Part of a small language model's weights: RMSNorm before each block.
MLP neurons of a small language model. Each row is named by its layer, matrix (gate and up: input weights) and neuron, and shows model dimensions 186-313. Each number is 500 + 50 x the weight over its row's rms, rounded and kept within 0 to 999. Numbers have three digits each. A neuron's up and down rows have the sign that makes its largest values positive.
A block is one neuron, or neurons of one layer that tend to fire together. After each block is what it responds to, as a language model described it from the Wikipedia text at the highest values.

L6.gate19:473424484571465528463514487515627635560561481422462526476449507512405449499505520451509485519481527417553563454463495606602442517499551515555478512407478470634537539450436380590502589527443523513497463435478475450448566529499550483398482608509515544533485461516424527489542552507440513505435516616510519436489540461491438476449443563659394546552517470440433442569499459515512575425490
L6.up19:455530512458478402455492485513577549506588538515605470498514561423469510528433500474551564463543456403496444444477420587482439454404506463551520453464536499533551471489514473613490536495537477482469484527515422440431474547572521516491481501561551472548505538541478557521564430559522465589508516586450470463569548558488478552526488363529542470563405435468505487498556341531470520517519
L6.gate76:533524478495507557543494450440495552470499542522472517499489568447505564612532527455482456523459418414552427526485460492524419517479504435482523573520557469426566471532450486564550494582454488481549479400481406445483481471324496503477561580453475458511472486573480499566504515508534435466509513516541416537576435537521481584525434428590535511454549457433456477570503441423545529490387
L6.up76:480511378541517532460509477505623431550424513416537532514488498603448435603487527500492428491421487441512508497575473621472503524449477483500598463533515507478435459574538531487423498510457583489515500523510481433410427489531508478471511471551467508506616517529431491395517472487491545457510501495444431530462446509507415543550448490511513525479494435535395469546529452484508593521426
L6.gate154:487517498502484548559507504476489474474553530508472470414453414399462511588619465507516407496516526532550524546462554499637488503559495481590562496510576457454536510499536588637461541498477476525491529490577537543395454435536562499488489530506449392469451628516484425520458477500544502587510561530531540515458605593480551477484426443575409491554463360487442476516454477457597522424515
L6.up154:466553540533483492462541489529465515522516507493542504476586498514449504498590468529420501436456588402577603457500517547539559491538497428493347463388517452533517527496380509513403518503510458487500549464478507544605509541542502550472577493572446486379487477541484497462516500492530502538500521576468438498579467493469525502549488451463425412458505492636432512483513568537426527469540
L6.gate218:500432466464559482439451450512466539448460526460509522447505428423399503526545546440606491464442485532503513490479545510485434463492478466531473620595466502564548580471560555564568447466461583445545546515571544462473445539536401547545487485525524531423534560556567482569514485538606428551573521376522460498578523515482458444496524533501528537500425404421464510513499489546510522481593
L6.up218:610530535534647474524505518545459515523420503498591494486527490407462534465462481477493505463418501491451543465475452530538475513509602398502377502440437521421524665533592479479522591459446472537482513447568508550509490445454481433539532464509591578509564447514542439607485533512541609565500475557545470491589530544557489462602486529411567508545451467496505492519577527555441474504548
L6.gate312:538485456469494641397526529489434494407528524546513434536554495546538492484499486523539489499437484493473509521499461488495518447535526452522466556538481505513568538589418518559575505440532511487449495483518469475561520495429536625599524465463569432596482484419493425503588568505498417485491574506432476540561453577481454558416452455426366465531575575553553531500463453479578557527464
L6.up312:478585495541573523532470444540506558488493560476507431505535526512473482446466446492473508521483458455500436445538553525398561424483505515598486576534475493485537421440538479543536553421473541521573497517541504516527482447518487595444513501504497506466504523513508434573504555519497483509507402433499555450472407530539554504380532537541473628505503506469461571413501449465536534382452
L6.gate357:442530466428458521528436477523577470579625426492626623509518525479493499469541539466546540502475524537485437529489593493490509551511506562588448536504538484479522532497463534611510502534457451374504542471530374545441490388467437496541420515503485531456472506503439433585512453517543518521461541478495556487440456501619415510461478446540502431465536434522455592555603450553559536444495
L6.up357:464524481463479540526555571491514526527569525510545462579525538570501492436593516536425497363461387464541532454683535496510455383463533502507583445460559492538513476570487543597440500461518491517498503459469480438530501592445466555465476565524531580517553513547538561519486506490472407604514479479478455467534470515471626496442526523435506524537486525554528499439611546514521457442532
L6.gate454:525581522482452625444474563535509439401454350493494520512459500416465531534554489458489556449512465502469554544509582539551517579354521555544531556508512499402470491554484544474440520535423554393481566550491508464535536433500451514543470372497393446556545551452484533599485396561459524573590520546476535560479533498488483526510528408563406449446514541497468471447559494560548541450509
L6.up454:434508415511438539433460526446442520422466474499453509528547485464426467604486492539542487489609476502509577491408577519519478497556640470539549578483482545506567511362526496523490560402475497493496443574506575414575527462456465483483526450566523510571524485580494492555491486497429486464560518537530443468484552464508482502471483471489491576494450482480501520483524490554555593492461
L6.gate455:465553570568578650509536505473534430514494529515500631477551567462477493507548526526436584571550438434497503508467501492518599471422503458485506397472494482428560457457517548530559454453454478483496419595518463545493550517493496440372531502476533463450521540502445510487549508387536353550345463477550460564457566533496535529475546490489477495490447479470438499455532443534529486409525
L6.up455:413572503521468483540521606497510516533466516407474501542525518396503415556458493562596500464489488461515476364555465563525492431466618564446585546520547462530519460454581509489525410410508539563534502485426542498459518558556479583515523480550542464523507536516513530522444476365488437523436510505458497477497475469389547486546480542495529531507490534491572596366459454513528511497445
L6.gate492:513541513482513574527571517463529528424485501475496496468495564485536522513497472463523582480597439474479512564501551399464630602508529489522530514451424485500566444631491475500472484461576422474523497489542536444464585433493504497466526519416509432494408443518523406499535489501560505484528505515477468553504499517447437511519409421507392499503545482510459607467582263496481483469507
L6.up492:458487522444529499558516497497486492553552466456545516424528476439463518507480425426516485448500453518410454501438467550539595530509458482410523493459512548493590508532493513390517438466553500595588485482541629588439564534517488559542491566485455575510493517491409467491454457424570466345354515488464436497535513433475462506568470598492484447436367496513409523548495318480469540530510
L6.gate690:491534544530482532471499466488568597463509496519518538485442501550505574466513522458542510396472446407433496482459582429465374486476491477491522603483571422498470581454485461471558489517442477529450489464465456514558496459542536478564577457503490502407520418422539454501579555511463481484465427582519463442428446565516444510550492501484512398493458548532469486514418437416445549536458
L6.up690:537517549513485495466512577404615494400479430508484575420462505454467489506502458457425432448519501500473416509473475497562522480537462567453519442492556490520498413542401528501499494582500548525473580431483484582517437484508598443539549499506560451555570480438503425453481526519544481460551481490506539562520541548405486507534491454491564430405540499527437445437551473417532493516405
L6.gate741:531533520507525548491458409427475600549486457517441509437516433462536467472562533492579575451425601446542481606445532515504424547506442530426471544573526487406572452526506625499509449534528583498426451520523509532512467458511535501545487459517430497468533423521538557458484557499522598466479546376497495421498469528443540575420489505440520582615443549502518526475487447553535513481394
L6.up741:538495535447476516495572587458454549560492557514548445417368527451640476489494499538541541549485470435487545500462550493474479451518579423521486433553540539535425464406491509486488498413517549490547465497476578465590457498499530467423528429545552574485454521419477532511473502474482526496559400487455486463537477388498488576521537489514430445637499515484483444496484418492461447501509
L6.gate761:555440472434531537486461394569533552477453545486457514553437493464502485512481480525459540497474552494524443499454472387588448550484519539510488491547507560574409502509442435525490565449391528551510477502529455518459486504489560474470545474413454475459516453531582439547626569460533489537550556525478412555531445486381516539445533477560522431511512561500468491464603478506476549511412
L6.up761:532459501543479563480481494519461552486525474452440478524513623525438386542481543492483533535540499512469581443451543574500517518527567499475439387566500440543442615424493480461548518449487495513525514542415489534550512571571535498559517518428463446508503542477575490502548420576465468487515430494612535577468531604406514597532501460480554452461513567639466547547606503532495534491393
L6.gate781:492489454462476577433592601493467529523442534425564537486462518445563469513473528549536513483474473503526537454538516505611537472473602434488521481623471485516559525567544396497479518421466554495497433477548502447449496549547590544526423506576439460496549544469471542526558581460505452538413513500425545435432462515530480593461552470458493543481510458486532533478516210414516508530529
L6.up781:427440575483451460529484528513455578429534518505466488403508564445462535493590510508528519486550538537532505488395472624552537545494429502474459530426485490505560523581505576597446510461463559508574487526547429523408457567463481522452505482490485501466563612573506520496406462513492607582548511512445532500447630507481480558488545429534518565535554512529463496488462478514533587508429
L6.gate1131:395493533480454480569527488553541518466609499553535462448463500472510473444554428513473428495472529516610453505532509548538501546488490493555516548390525441512509552490387450502493620407515591498525573409491544474523519517419539534543550549441466490509443591482556429431472443531444529583521446501464516452537567570546512530495568506619584565491485515431539564540462376525470473485485
L6.up1131:501508517523434554572584463493406509514444502558540606513534472603553428592500450441553564487448468463439613577508616489545454471511576529495528540505431522523527406525407553447465494537450447654541540497541469466334500591502462475459521503448405515454603480475502570444571496510478493534473381447526472553533592573477571477504505485562450470552492453524539480504419467442476492535422
L6.gate1168:544503489495483537492502544578516539505544371542550585384479429471639541578455444472489465385533419510505588556541490536585571467520461497513448433537540473527572460470478469595475464525490415499522495466497603468422491468500569467399490564534468444549561540542631488523505494505452504512524498475401531466485583455494416546525407480494462549442462507436511516570528474536498481491505
L6.up1168:540485476543479442490493550582441634521460431439527583495413524442528534477490487466524500388538513459452480567522533659620575573514471486518421481499506471549496508508527502524569577474429521476432556519453571486486523491415466524467563497531542493528434537521559490519547484488449520513581496491466501535505443524582421492545527521478509484555394426568472557487502463505583557493561
L6.gate1332:585493487493536512634498566570455485448466455540604512545540567470547517600500523445517494421510497460447471442517394418526651526515513477523451534488480582541468482621459469458538540509452495439462540480453497543530466526521484537502443455561570478442568575598591529588583457491550361546540426530399477474515562518561484533504559453402503456436530508528551555434564396411543611566479
L6.up1332:457445476414523504491439459491549432438437520411531484435499520423577549502576519421491482466482463517480492547454586577544546505524502476537540510454469407480494504430538511450407490456535457523515466499525557504517569502418441523583441491498453424477529607471454499529552536524527557436515501497490466560437589500409573555583505556461462452395485468518516427474504463460455487516504
Description: Definite article after prepositions

L2.gate48:518497570475499588493476527538565545514537496501521505369535562496490458507529465385512517523517429483550502459492529478457529473517518493555596417491503500564531472473539526522468506489593577506381524514522556586482488641491566504579509435528451515483525585428539552541509497475619498474509467524509534517535516408477466473419421434433507464492480523497472543459471217418454516508554
L2.up48:469401480488449543508448506412612586436574498471480494512557487491459518448528541459429493633499546512531430437491625508603522476444580484529536476507496581525449495545550509486523538507598538512501508518618531448487487470551529496489487545409510455546481540552497492442396497489563553524458413558434531549493513483576476543590564439534439494527493620420479537508502637525539591477464
L2.gate130:461443520439388492508509538514505464571547496457495369535582572468579543502383452384588600470527461424461499582391563537422453531505529473443424469475544399491486495620381518524523495388507574527441557461568488568627488522502453557436501533439462503455460570520503522435505509560480537484568520494440494578501512474453486541532525487540457499501477560542398528532520399384495534524527
L2.up130:553520478422467498479491503496608501532618415557484443521528533394475515473491432490455517476445548552587468485453455505534548454544488429441479460483592507596529476548469580413415524410517557568451469512533521531449513451498454553490515537454453420539527587496408479467542567542578586465399548576470554497495554473515467449512531492437562533439529511498629471462524492558517524558522
L2.gate335:446491455468490591553415511446581562487521384559477453378524543505485542539455466537606482460528477442439484544493521571568409562461462428410434435497415502414534500468549458446466450496429519437512481547596532453500549433569479448433541499427567559604455504499523526524519413451432526562600558563485386570545464421608554530476469551483429457540478570562523567519470449490451534495496
L2.up335:571532477576512517545513506551499515565549517567562420572536508487539479496582471497564499529501520529447477486381469380479498464499428576509490482453496485481372527454523419540508490545483364507578466552452504623540408488512512580519431544498534500448459488584469435562426496578501445459466447450529497547510571460576497498498535565496441452549500473454509434383551460476493454535459
L2.gate952:455557441487423550445357512442458475521562488492556569459483517458520534479464388487571592432428537557387535488542655446523602403502456534593583576579417537493497429530489530524530536384523524453544443603449466553462407428480506500610453478499492571576505488506414640529482553464539548605546409451473420480454470411509528551390455505496466518463493371553472510491450418507460520448461
L2.up952:538458537412569417557530500577500473558534491491462530504556543539484559545499534502489549494563547509496517479449452569390530502469526595442495426521512621463430574514458514560492531533563445398448508422547478482439516550491513511568537457494497504481459492462489518477537514539424522457496448560473481465570468482494455465589512479526527437511411527527471506498565499485514472435633
Description: Possessive and determiner tokens

L2.gate542:407546539521531568535531476427471535409541510529549588496453486557555595477554546476552457461525515522476615483473457518475456448529485463524557454485486488493556519536495509528455522478492487539405493512597510485429573481432511523454549522589515541485531545540580563597504460613536493496545495437496532535497514470486589465530471429583509497489410456501566479558590525507545508592550
L2.up542:521558505482488464427594514525509516491481382505546526447447562582479572574599514518491553468552581549420565507422530460420469484467510495534558517418441509519477522462547549412543573424412525464528601504508489504536512466567484523539542503529573538483480506478540589554508513490454575518522493477467430553448477458497563534541537484534481467486486420513540482526552576544497501520538
L2.gate850:529468548443338541501504518500542521503445475374468478569530481455513512441468481537391490518543454553541518440419539468418470396429516406486564533627532458517470537520538448590593529542550542439474637494494516607537518396529589535461548557403464373538427482610471432458455436522506466501550539442499580527447498465467457514443432447522479438520381519549527483524556518475388566477497
L2.up850:590453474569492550473530421581582544465457478450532493587534472494397448547577464487488483543488486482549600473458543464540609499520526444606484444448521584466543585559532454567520520458592479528409458430446598508480437474523519499524583487488438496507498612546469560529593469519428537496404424446508528539573484454599430497453577574490473484524468596484577498435574586600589412457531
L2.gate897:552526480418531510543515508503426475553465517429455503591522514451543509496435488463456449480547506502511526462549488556455556554470571452425449441540432510483489478490525519480572613611436499471589485554487398493537465465535490515422602496481474468449524467496482556534534498518494507470484514488535512485513556501619550547496467475497497508534535487573504507388556602447480466505482
L2.up897:493459593434446560503533470467535421486462426495381506398410450491482559479440494462394421529546485580507468356399534509585480481588582523544445520534467629531440547467492489527536466451502562432451544432499493519469492529455432452577448559414520501511504529531554450490603454507554488499586470484483477506406543505420527465518502514532526497440424400577593558534481476522540468434523
L2.gate1033:564557509596497576545577512475510550594393447491499523518534593496467578515466502455510528529524514525503495455549535539469471507478559525541562525461382474522488481529626531544562418541599503526524599547434531490559518483596442568436583465483543520467499497489548448467586455538496481581440501529512432492460457577455521508556423453522477517506519527467599540606474512520489530454548
L2.up1033:499536476491570528495599568472530531498401450443486517555505433531414523533483512536485511493480515510480508426453537496537498511461502481541425553493351474490501549570563485590454456399606543573564573499507502571501482544536494590518575517525552490531482535478500463397527459479600503541516455469448470494512507467569486548487515573589437513520468402478512444479554549442438580482576
Description: Units after numbers

L6.gate22:509459417515339519494549547582519530473531500566586467464512485436503499522478510515573562546489487465561465501535476539565534432507487517427569471459413558551451557580541562505445489510518476553490459521474504524450515518520492551541526474472574478518569465487631519491511471542430529492500457446490486488557567500575389493428489431450552476563525458565469561521608487476600522508561
L6.up22:444397550508566453558461458436541416494437540492490495445515465510554533442536503497616516497509548516575511584566541381464509473552476388531479457570515538462451510416542478509401497449477493498436479507449484539456468529509509496508485527597497468531465492506540500389492489480438533529510456549473510529445466535580527519439540497441397559397494523603531510607462461526464390552517
L6.gate34:542441539513427554577551514500437453496397456570456469479490537471511565597554445467521441553467458438529499381510558506537481513592518488562435363472484564478529541461463411489578520509488515421585463444576458497534443413535429528428468563452554419388516501470492532467482413463493414392460498527434509460505443576433534491543529523428462501546526502481510396560541423566517404500510
L6.up34:497491513435498424379583612500485506583449459562518424444436501475497477533548504562556532524515502548500500452496543565549573553534567529475472450518424390538485532479482457495493467375513507455503548515492572577534485589458498530519551513516507484441455472457574551567572520564476449534518436544527497506572594479571475411502571430528554513462489519386512521481472415551539484542530
L6.gate166:502568471485492533428469519539541433421503484499458436547420518548553429419481437462493602507513405547403558483500536482537566512506551526558484514539439478564431535507550375518538456509497567430554481539466435488474477424546556524514463591505391463549539523519511451510415455537470415570495550571503483549571533473423457473484497547493536451477524413505522531564560461447478461498504
L6.up166:495537449578551523553583561509488538453509446512513454573491465541494497472468605428476593554558620491498411490459530563544546525493489511494526438502515505408487466490602453422636466630504544470594551505448498496469468377552465534538450514535438501469513535582457436528466519569494535520474528517531485470408533532477510538471491477557578587506598505511533548593495519497449484490518
L6.gate250:526606486556512477502429565612452523518433467625414492518503506484481452486454458376548497493517484549536505505525401462502566558452548480517537437530505474522526496486511473459567491445529506560449534455583542520480514476526492587450476554603486510514552483505548503526476503539513441518531492494402435595503487468530531496484615483514508511453590507484526542545475470488586411498533
L6.up250:501588489507470514383428448435556480514427455556409561502460518525514508476472419446513521534519473530489534482499473554380421516488617461492523515457389501545459514461582485506509474513497449552451543407530472515454473407514541481517549490569444469441516447479423436514409623466529460632521474487519592560522480517516540461439562551551524524488486495521567518452448440585549524451454
L6.gate268:416458542562564499517508495503510478507564516557563480502486460536567506489547418548542596407564415526554516479484522461542584414443476548512511501450457622562546467432485603497578487533437460429479496532483531442524495489509594582363561452473471552472547502526545487498424632520545535515504498501480586522526517519554594503466542525607468443482489465522530440463510549541448553614462
L6.up268:495575451566512535498565497557530463474502510534446485460554531471454601456537440488521503516529513501572458510431464522540518530387456547472509487519571496554573636479462497500563485534471440547417494581608503564551518440511542501454418513443557505569448553569394513479528496418535463503509554458525428479516548526476451409537518566487569498496537529512463435484541485481618503443533
L6.gate431:471422582471571483564538470454400542466461591506514508441397536445512471426447483424484499484463483424452509479444503552551392430511518425419407416479504476579507520491509575512601459450595426598572527504500461400539546482422536498472499553516534395398470522512445591457586552521496489485434545447470451438451478608531508497481545512585493473565532544516577513539521513441370511530454
L6.up431:531548496492440490534618486532531499476497527457442526511534504491498415531453555468504541442448484519440490536491483548456568405518446506486491423429498510497496528515532573537484433522568393453490468470497507443548579505467486535518475470566454456481409479529476460532484510523506559535511508542535467513472569513544459451491430529559466446449524503489554506503516571459455444497573
L6.gate501:422511494491402458505512528521475474530509381436492455563516484323465533482490509436471479419402413440506482514446513553494573591498404493483402469495522460531504368517473428559490497488507583449481614492558408578495584421475422573489531436514571461485558529449457479559470535596467458473488477577502449497498556470521498430573506517563513463644451504510444549595413516587489419561442
L6.up501:487516426560516538362536600460483545436469392532448467533522416560559457568492480471525482512414525474563555495500459526464537421448522415468528542555385590503509572516542554572518371559549506511477433449408502566456455520545473417502448505413522480544497538572430432553470480506520474472432528413535539544447481575469464417503523486518390537533421612556478563489493471503502402537481
L6.gate512:415479465547467470538572600388448469454466529475583473427628538529575492496507525494450597501475402517370477526497492454552458440499391507473551528424489506549522439531536437575515439506432437588428544549535526453514455506502462421443472569456483492563569492432571520504583513421541513520523426515529469473586468569494549590483565481586560588451438497538567467492522479408482427546533
L6.up512:488425494502499462512538537514444481474459448410589520494565556488547535542494531491548455566556521566625420453456551459487389400514473536569457492449531517547504527536503457479538440399527514544567493493501470564503554478561415415563557545536446544498490411486587484478538467542514570452452500498436452565509485551415495590493609454542530557479410528531435459527475523480544456540576
L6.gate650:587544473560490547432567568531466516494522393540514548562561561411521486526491561527604557508556408473523442454466444538517484432551537526506508487555523600543512550576468509553559501470496457528485500498541393454531431516558523492457468488502514495441470480505505567569508446489442552491490463536508435453403511503507559508505510569489457469404534529538500523525502536466464496500513
L6.up650:528526436520513497507530598490537512537523537429471531546469559459429550535471522505556472456584534394536495532479497523470516523540489551490403488487476543407486628507471497623510506464530505498547487553450493448525456566547459475557488574540473437495556487498497487515471461463424559557612539465473390489477526484505555498557498569489482423480501521459476525648494494447470505518566
L6.gate668:488566545575463519415509524563502468482488486541520521586478478505455448437436521476474496481553460518526501430541517546493449534501565458556494537450445566521421545414586495514496460436524493516436555493499408493492511485537519547583514470473614465468557448533502471564481570499506504553418488522513453505540578482489493447517553532467488496521419562511479526569461445498503530396558
L6.up668:389533518452584424517494508526476529486462496464621482471568563490416524452501525510550472488514497472494405557521429504499465525572528482511527582481533462513467505544482528530494466569551540490449490475474431565519438379416493616463475472566510566483470527571454478553507458478502537482426419512492407617507574481428516427525408493520557539472390429448569506442430532597491472457536
L6.gate688:492484431383531522543552619555426485425503527445431532567433483541443528509497495470527594520443498513515535409493490408499536586474537504500627549516480586538454484530500514502389585366462538509459499483468548505537469500488464585416518512590444464452554457471398496375503482477434466580469571492426471493478526559433582500440570436650544544482589494536542419500528555471489490450506
L6.up688:560473486447561506490550454459488569408482488559397516551532453487551509467525524540623469487571515478520497438458452468485539474474508569478530492537502548481465563579541431526444443592578528534536554479533445536519492590449431477472485485531470499546555390563475434536564459533500485517482508539575464592527473559314521458392466511598483559504558550510483509508439376585512526533573
L6.gate736:526543475580436624533476409459479542541499528502480552603625530491567522571520478493524418530575566479424560478477516539526481544389410549397508502409471558468511492444495480483344487490534484504554540570468503409436448496494448543474549502470493479463506461520418507466522396507521422429565466496601533409553459555493552509496437494471532495580549426445547410433567502446518460500414
L6.up736:404451457540501455448501467571450543422464493429556528505569486523458489549477424499517550473557453548431539552531478439517600438519441453511508466551399465416442444544470520585496451495541406414540399469456528577475529479448390517509484505579514616463545485545499492550480416489534533608459481471483527519589488484458515452439479501560423514487521395501532621516531373516549496567496
L6.gate914:578562559488426458497499577520469502555465516458566424533456454511540484523548467464539533517493517428534588469450529574505529511497526515504473531609581489549504548488505445510450547440533484563511506565522485482562459514561472479432474470492439553572541589518480501456545464538440558460525533566562458505552515582598400561478424541504572519475463484512523632469492492439470551439452
L6.up914:488533503549350542424546445547487540556518463524527481417413513512573516510509506506548541610464527439372443452436508560448423507541552531534439471484433468446433538491548495475477559461519514470605524594472407468519474531543431535441547486509554550534516507541459449461530534565501425520526566556511478519524619647495510535531499547489511417529515648599498491512391502504437520521494
L6.gate1122:521519508508455440618498524507452454582510606400545550474409516519375469494480527542540517537517537448495467507444528529482533428513412467410439498441484481564524462521526458528561426477433552528470558577440435531570504451438491482470474436504456448489484491467565503433458509593550546491575544455486557510448586539552538543533591533519459431441558456570542433518407501530367501488468
L6.up1122:520556466431504543448466523510523489509454465526568559464539521451413496447447516477433514502474449530492542500455486500554456539513529524397585440518542511547411430526438428462515562403530568554449515517455520541549402431509465575516472544591535520558574549477516497430577509562407533513459543475555506591550491500588481533431450506534546514453494434530587376477514403531521481432511
L6.gate1182:360532452464503579519477554516518568539434414497529582412508474521538520493511482539530550484478411520505559568616411485529609531520390455507524473487522461444517523550488584469443354412441466428483494516460604490436363528467572602533583527503466506455532450582438480527569473447520574506486371485425459504533485417570424546518472475466547515590577539543576480506606478572489620531451
L6.up1182:507466389529465486456563569518514540498421535507523467474506453530462503474513472526532490562511488494480411515448589580510533481435536523469544572569478552597519527557506528515543573485524480559542507535541455476458468533548484569549454520473515463455440514543619581569473461421538586538450521498556476553487429531482526503506612531486426542552492559543510508563453563540506416534511
L6.gate1243:555505546402555467447523512521425607436475484523500515512524510558537386562509503471494461524525514474533466476483474615535446450432501506510479584501375462516485507492432543469491503523471445519428421560451500458479457510542470455519515452553568510557594496516477577498535478614429520523498457444473600494392561489484580475588478515526450533453543475487493497483541557468543536463488
L6.up1243:442505525405496524573562508470471535488506482521550491521501527599470450550489385464509528477524542405497490429506521514489446478426575509496431555544531472560527569490522521556516420496597460558512442565539486518516533543426374534458383581484538552499508501533465453441441402526496468476533531577570555492492548510520543437496526565627461490501483455468446471574463516545462442508483
Description: Magnitude and attribute descriptors

L3.gate598:419520516500509504475563441408502379485456515558428533498527506492464486488492496547547635485508387461465474581448471478502513495597456502499509429538517513500398526561383540545495502513498519509557466490532526445522553382460514529540413540529550564562467448498438479431623563555501486515545526568548552513537506513527365505506507357507496533416537564481473527460585422428477446489545
L3.up598:452560529481499496508540532531440530446509582442518572511496501511433553517403509494484538516458490495490630460495548538444594506507560552463473458544502465435444415544454465462492523469571555502472441479483397506519565523438519547476465516510512417483495556556475517419531468540492463464440502479507522558496515459529470477641495509456437548463448421467457423512594350534476548317445
Description: Possessives and determiners before nouns